MLP neurons of a small language model. Each row is named by its layer, matrix (up: input weights) and neuron, and shows model dimensions 357-452. Each number is 500 + 25 x the weight over its row's rms, rounded and kept within 0 to 999. Numbers have three digits each.
A block is one neuron, or neurons of one layer that tend to fire together. After each block is what it responds to, as a language model described it from the Wikipedia text at the highest values.

L6.up1327:553469500522488517489473522492502535512521529547536476485485512484493498508486464491507491477516490496499515510496460493498479471506481518538486514500506563507522498501497513488531548467505495491488527486491501477492499492456545501486516515524485499490498494509486511458539470456487511509
L6.up3168:486462505480514497498507511482497498512537482531527566493540510488459518510477500469501469450496460524494527536461497454489508538476520453473474504473527518520497509479472511480507487486513493512503497489529502471516536504516468513499571515482488550496553499522558456506514488463491478509
Description: Academic field name prediction. Prepositions, articles, colons and partial words just before an academic or professional field is named, as in degree in, Fields:, studies in archae-.

L6.up233:537530510495510459490534517513498475509530520497496494525473504510495476482526472482519479524542504488480502513424509526474552464527468466468515524495520500504517513536528499529513463484526568482524530454532526465509538509437483537461512505478543494470473468479526478512545496465541468464
L6.up1275:533498532510524460479541486506476482475477473514461473523472530509498483523530451490526502497481509482488490523500509550531517482514491510493503474528496511470522509536488463436530514528501512503532503519466498454493545521473489548503510501484518520491533530485549533466528497499545523535
Description: Digits before units. Final digit chunks of measurements and decimals, often just after a decimal point and before a unit, such as 8.45 m, 25.1%, 112 mm.

L2.up2116:517496489485522499495561482497427462485543549527546516502510514499479464499499475469450496517499511490501583522495494481495526516461509530516536488465502481471530511516475498473500532621505517548459460480490513517519470506527487496486488484525502463488517500519460495479514498497472484493
L2.up2317:510520522465514516524487487465556495503478508444465513490463520489496501510498517495501518527500516474506501502517511489533551460495478488540510474534484452508504507497481484508499500525467481475530478514480500472516517490537508474503489513513523531501570484507520455485538485515507508496
L2.up2816:503514468483538510520527507477525515517537513478512538502500527516522473498508499500517548513529472490480511496495479480487510466460507486527478496487489482489497468531474462490541520501455496488467544487508478467489502481529541471502544446465523506501527497501508488457506534490508513494
L2.up2823:514525486492528494480520480470541471538523498523517499520477445465478476524522480449503485497527496491522525554511445491488521492490539482490514481474475487505537511527485513521514515515516508505481498520511447486503498487516531503517510500487472462500512480522545450489511502489484550488
Description: Table header cells. Column names and pipe separators in the header row of Wikipedia tables, mostly the later columns, such as Ref, Bronze, High points, %.

L4.up335:498479456511496465506561541514483446526476484539485503499468499500505502487496456518458489487439517483496550500506506506514501512508454471517484510501490510494501509528492501465473464534500519512538480510528472493463527491500472493468496494463474507541471489484501497501522503524554486473
L4.up1596:448501486470466516506475482518485470476496489488483495477520502460486484514508445511499515467471521498533529516481557512509497505539429474510504485527507471509515462519478507489511516435464454534518480477525527471482496466482484539546518492466481519480454521474523508510485515527490556483
L4.up1780:488475483492520514482514532457509483499491503497486488484491484536502547492516498497513499457507472488512513555491509508478482508520501512455467460503518479495490528518485542527488492515468554495456459530551452494517494472482493485464513530462472532481510470495484510510497495491516526525
L4.up2725:466489534544506504515531510516506512541486492502531482468496535484508516458533519518527500517506473494511466523502481520480516462486479510448508526491511558522521472527489513518496461479508507548519514486486528460445518496467494516453519549530487513473479529497455450527454457491464504505
L4.up2930:489481503463508500503517519518478543480512459538487484477493503519498467498466522504471490521492556523512521536537501512507473529475460473464528497534490490507498474472518479490481507465497524494469519521489485455494521492457526504495507510508497547491523499503482483494501477563484499485
L4.up3587:477516459477520529475509462476494515477493494522513512453513478444490450470507486455543523485467530472510506531512495432494501488498495481463484504458511473506490504465495515512527493490495504508494483499508514447494512505516473510474487551517507536538507490477495540499440489526516512502
L4.up3721:508518466509507516529463499495543511522485522517513467472517500507488478480479481481549500462475530503538536519513482504511486504517450492484480440436518533529522534458514494495500469472443477484491468516520527428520500492484519502536479491442504470532495520463517476516502496558513526518
L4.up3767:518491489493476477472451480504508471496470496476457498538451518535545496494464478499477449492490462553505489512521504506532533500508485469513495503472510467486508512471494497524491454515525513525507430487506534456523510479518491497512506502484513506550502517499478501521486513488550554566
Description: Digits in converted measurements. Digit pieces inside numbers, mostly the converted value in parentheses after a measurement, e.g. (639.6/km2), (−1,128.6 ft), (6.21 miles); weaker on table cells and counts.

L2.up1869:479504514492473494497529484528506531463534503502523560523458529500499527510474506508471480516509488513511495514493493511487470493502509487474474493544508483543531459543511543481498527484531490524456503526509515474444479508522513517512464489506508506516542529502488529461531475467480492550
L2.up3014:517528487474483468516502519475491498464515498532491548500510541507477508524505544506476531457507509483522522524459542516501511513482536496483482483472483479532484488529479497523486480489529526528507460511512475546497492536491512550502536528495487513504526510543501515484491491535485423479
L2.up3020:526503484522512499518523458483498500464518507504455480498511523495502543488482508541477504523499551494545505488512461490500467479498507486490461442444458525529503475537476570468492461514498505498504467542546517556511509498494505516507452555480494521502527518447534504487515471468498545476
L2.up3564:475504490499464488495481518501520483516501514521485526502503527473520461528558460514500503514536509508526492538468520527469509463509538502508456478486513524495473476535450502551461529504561480470481521514552550557537515505539526521476507511483420492509492487483501493486539495499505510537
Description: Connectors after numbers. Function words and percent signs right after a number or percentage, such as "from" in "6.1% from two or more races", "to" in "from 1975 to 1977", and "%" in census and election figures.

L2.up390:508506519512504493484504522513486522490489508497493489497492484455528487518483551490484537438455503477495484519489498499521499504504555448527514467520539511522519481498481458507490463459472498543477440480519474482536460523500499495485539561480430544518504514467492502515447476512494471475
L2.up1315:487539494477528517513486455524531487488550462496486485493484465549514496499508483479488477476507499469533485487508475538533496514524482484513493446538518493501501497459443501505475484516463537542490480516466505497496498451515484467474499467517480567513520501479493548510469513518521485453
L2.up3639:480477523499498502471456540470511505480487487537481475488478472483515512517513503483576533445503517502473435510535490516492510479458519457518500480511470513479540500508491507461484518546488506514474447545476473495510489502504509494498475507481502549565480478497481529496454507476519484468
L2.up4068:497522467497561501507506482452524498493505507493485503530557451484512452461487513535506528482494538520520508493442477539517489515485452488558482502500484510491532501506458504498499485513458495543500504504539496470524500516544492475461529550506507534526523461480521534546516523507474470496
Description: Unit conversion parentheses. Opening parentheses and number pieces in measurements and their conversions in infoboxes and coordinates, e.g. 100ft (30 m), 5 ft 11 in, 33′.

L2.up1215:463479502493488448505505534496530480496497475480495492498441508502521476488484485488484480524533535500477512514496470494483529520506502473511475497482466469483542540445498542507560502519494457502469532456480488486497491492497472463475483497511490477520496515447541509510475486463509528461
L2.up2581:498520494533497516494539507469512482517541545529474502510512501474535478499444554514497501533516503505495500465484551517479509538486489535496471470480493454540515470498500491549467508468505491563460512550458497509500477517469488489471469499507508530460502462514503523509505515491471514470
L2.up2592:507463488458491467496539501492477486459523463524482506546496511494533511524495525484487477487475522484499510503492534514539524469524493513482493484482445506523509516454518483487512559493508484478485494507464545499501486539479492459505531489524507500490485505464468507467501491459511539541
L2.up3545:501469463490455495482516513458548502531501493480503465462479519478481508496486566505498498519504553467500538505544492485494548535481479536535493478474496497509524477497491519494492460514510534484471500498466511503475502493468477499520509497501528478508485470535544545488527534452503496478
Description: Alternative-name introducers. Words that introduce an alternative name or term, often in opening parentheses of articles, such as also called, known as, referred, or, born.

L6.up1253:536514508506520496513494492480495504532481507486496494515520486499537511475485536472504536490513480489490496512493508479479534500516531459474501501517486511486489486475476510477503513504498473468505538468530535487546477493531518477501526477468491509478468483485517495483483522483478531482
L6.up3694:515485480510509543492472493463497525505489527483506509473501482465528509528500499488499529528507508489518485518492497450467488505505518490490573466484497488468433502507467511495487449506504491493524526500530483506507523485548486446481498460455526536518511472524485511462512495510511547492
Description: Table header separators. Column separators such as | in the header rows of Wikipedia tables (Year | Title | Role), plus list dashes and colons opening infobox fields (- Height:).

L4.up302:451511499528549525452494505512474503521487483477497520523510524512497500488480517500497500537518519462541506500546512506459520497517529495502525500473540531504527473516488498475475511504499532473483526529516489528500546533512512492482539435493523527463502515546527459494469527537539492490
L4.up503:482481509538524519477476504479530482508495532525489521482473524531516502491499552505504496539447512518564516487495495492503503485481510533499516464541458495508530473485500534486474541569486466500470472474470498453499498476475475514535486546493551479518521505519478467495501488460492525504
L4.up1398:469509528500510501446504510444522519469485517483512504516516523474531503480490509505503471475558494471476501539527517499453554523499504471466563504405455527510477510536497518526523506524507521560483551520549531504489494473538488457448553484539529515527483511483515522484466510466489538491
L4.up2496:523537482501485525509510427474537492503467505519531453524496500484464516521503533515549469493491510484468467478490509523536536479528455543516508482547519485415472520510525532502474501526483520486498467502470509498503491490509496470516496490504486470550524461497556467490499502517479528497
L4.up2836:518491558476509554549485476489530471488539505516514456475481523505505514482464517497452504490518543474525466466516518475505521498468528509507495490503520525486501482536510501529438476505491478483466481494508484506503526557493527481478487484489495468495482574502443489490496466513535493483
L4.up3395:515491467537567453482512536445508501549478479490526510515522523461533533504470477519523515484511490514462498486522515519506540504482469512533466480520488496459555494489522547494561468470523495488490508520513532490497506509486437473477523485516478478519509479474535475470495480483527514478
L4.up3925:477520492495509566443485478485533532494444470477523512543526483487500507485511482476467503515496563492502555514550516516525493523502501478485496515508526472474521494523465521478472520478475463531483533474487487468490510574500494472496533495495500490444518468542521512454516483514553513496
L4.up3956:474525479512498529518479496480482554524501495442538484460467509493507515491531455515497478483511476484514485534450487497489505487468502490483492465540500544502517480519487468513534499497503497488527541498486497490487468500490517520488496501527526515503542473516519556482525554506464489490
Description: Name and origin nouns. Nouns like name, origin, named, called and originally, usually after "the" and before "of" in Wikipedia history or naming passages; weaker on period words such as time, period, early.

L6.up345:528537536542511491487515481518488476511504467495493470535491478514443536524499513514523484491507498476525502466533553496543533498495476520506499530475495480520460507471499538521501526495485474524493503501512522481502512510475455515511487474521477478534479453523524512534487486501499502494
L6.up3314:497492506511509495518482494489510472474481458539525494502537516483497495459467515546456512556532498494482476541550520535466531516519532472532495507526515501467514519514551542511487506481552476492479495495503503484477534479505424464496506526575524466539501510520503530476468496502522482450
Description: Name-introducing slot. Token just before a name or label is given, after naming words: renamed, name was, rechristened, nickname, surname ', plus some table cells.

L4.up604:484499499514494538515509526480444466481496516511459481475488547503476526504467472529528519488426531488550483484515552511475533506524482505498533517520569496466515478526502458481465486473444491539520478508508473475466489459492499485503479540494533485486476467481493517465517506513510488494
L4.up1289:528523513514480444512526530488514493518477505509516505569482482498446481515502508520550521514516508509509535530516510481447492522492464546486489506540505499516486509543535463506490487517476487483498467475529484575503518468497465485483532474520523474492485519476513531493571509515494492488
L4.up1528:499488465498494490494513490460475521498491524511456444463478470543482498491486498522484491491475483510528531538489505547506533494518542498487499480503546517476468513523518489489529474509488526487480485472526486473474487465503518460481467516486485551483494485465465530503527476449539491527
L4.up2178:486519485485463464515493447477524475494494479505458483500515496484515490491533514495490502505537511497538501516458482477534565520456514543510467524459505533510511493536483487514514529561486477500451510499457548486508473462526493478456497476510477491516527492518492476493527466530534474497
L4.up3106:475521475514462491482517528481457476526515484497511508546514508474484543521506496501464439537480472497539514506508456517511517505524493488497511447515492513496470495505473500489514484509520548504470512460524519515469470483509476478522515494442503514477501492457494483494511476503474459456
L4.up3407:518514492476523475518528465462514471540524515491497515510461553492481436484531480470503499486538490514508554492518521477483539484485479497520505517520493511483458503492523480480540442509475521511477502475481501491493493512488478479448502482498494523499503505538517470482523515477483487540
L4.up3710:527496499491516470514475472472498522511490562505496487525482491495498466499518496476495506509522489502529563467508530480482498481482475491519468475506496512468437493475501540526522462494506490512502493500528524498491510485497490477482532447483516482515517515492527480463499506488497472513
L4.up3961:535509492451499472571515522470503500500509506512512470522505538503466490486539507464504541514505491504550536525506505531463517451504518520544450515510505496487519520520448523515470507476498500485448476493493528492470497532526509525482506506479501487513513500444547503498472507482471531525
Description: Table column headers. Column-name cells in header rows of wiki tables (Album, Film, Candidate, Driver); also adverbs after was/is in prose (also, often, typically).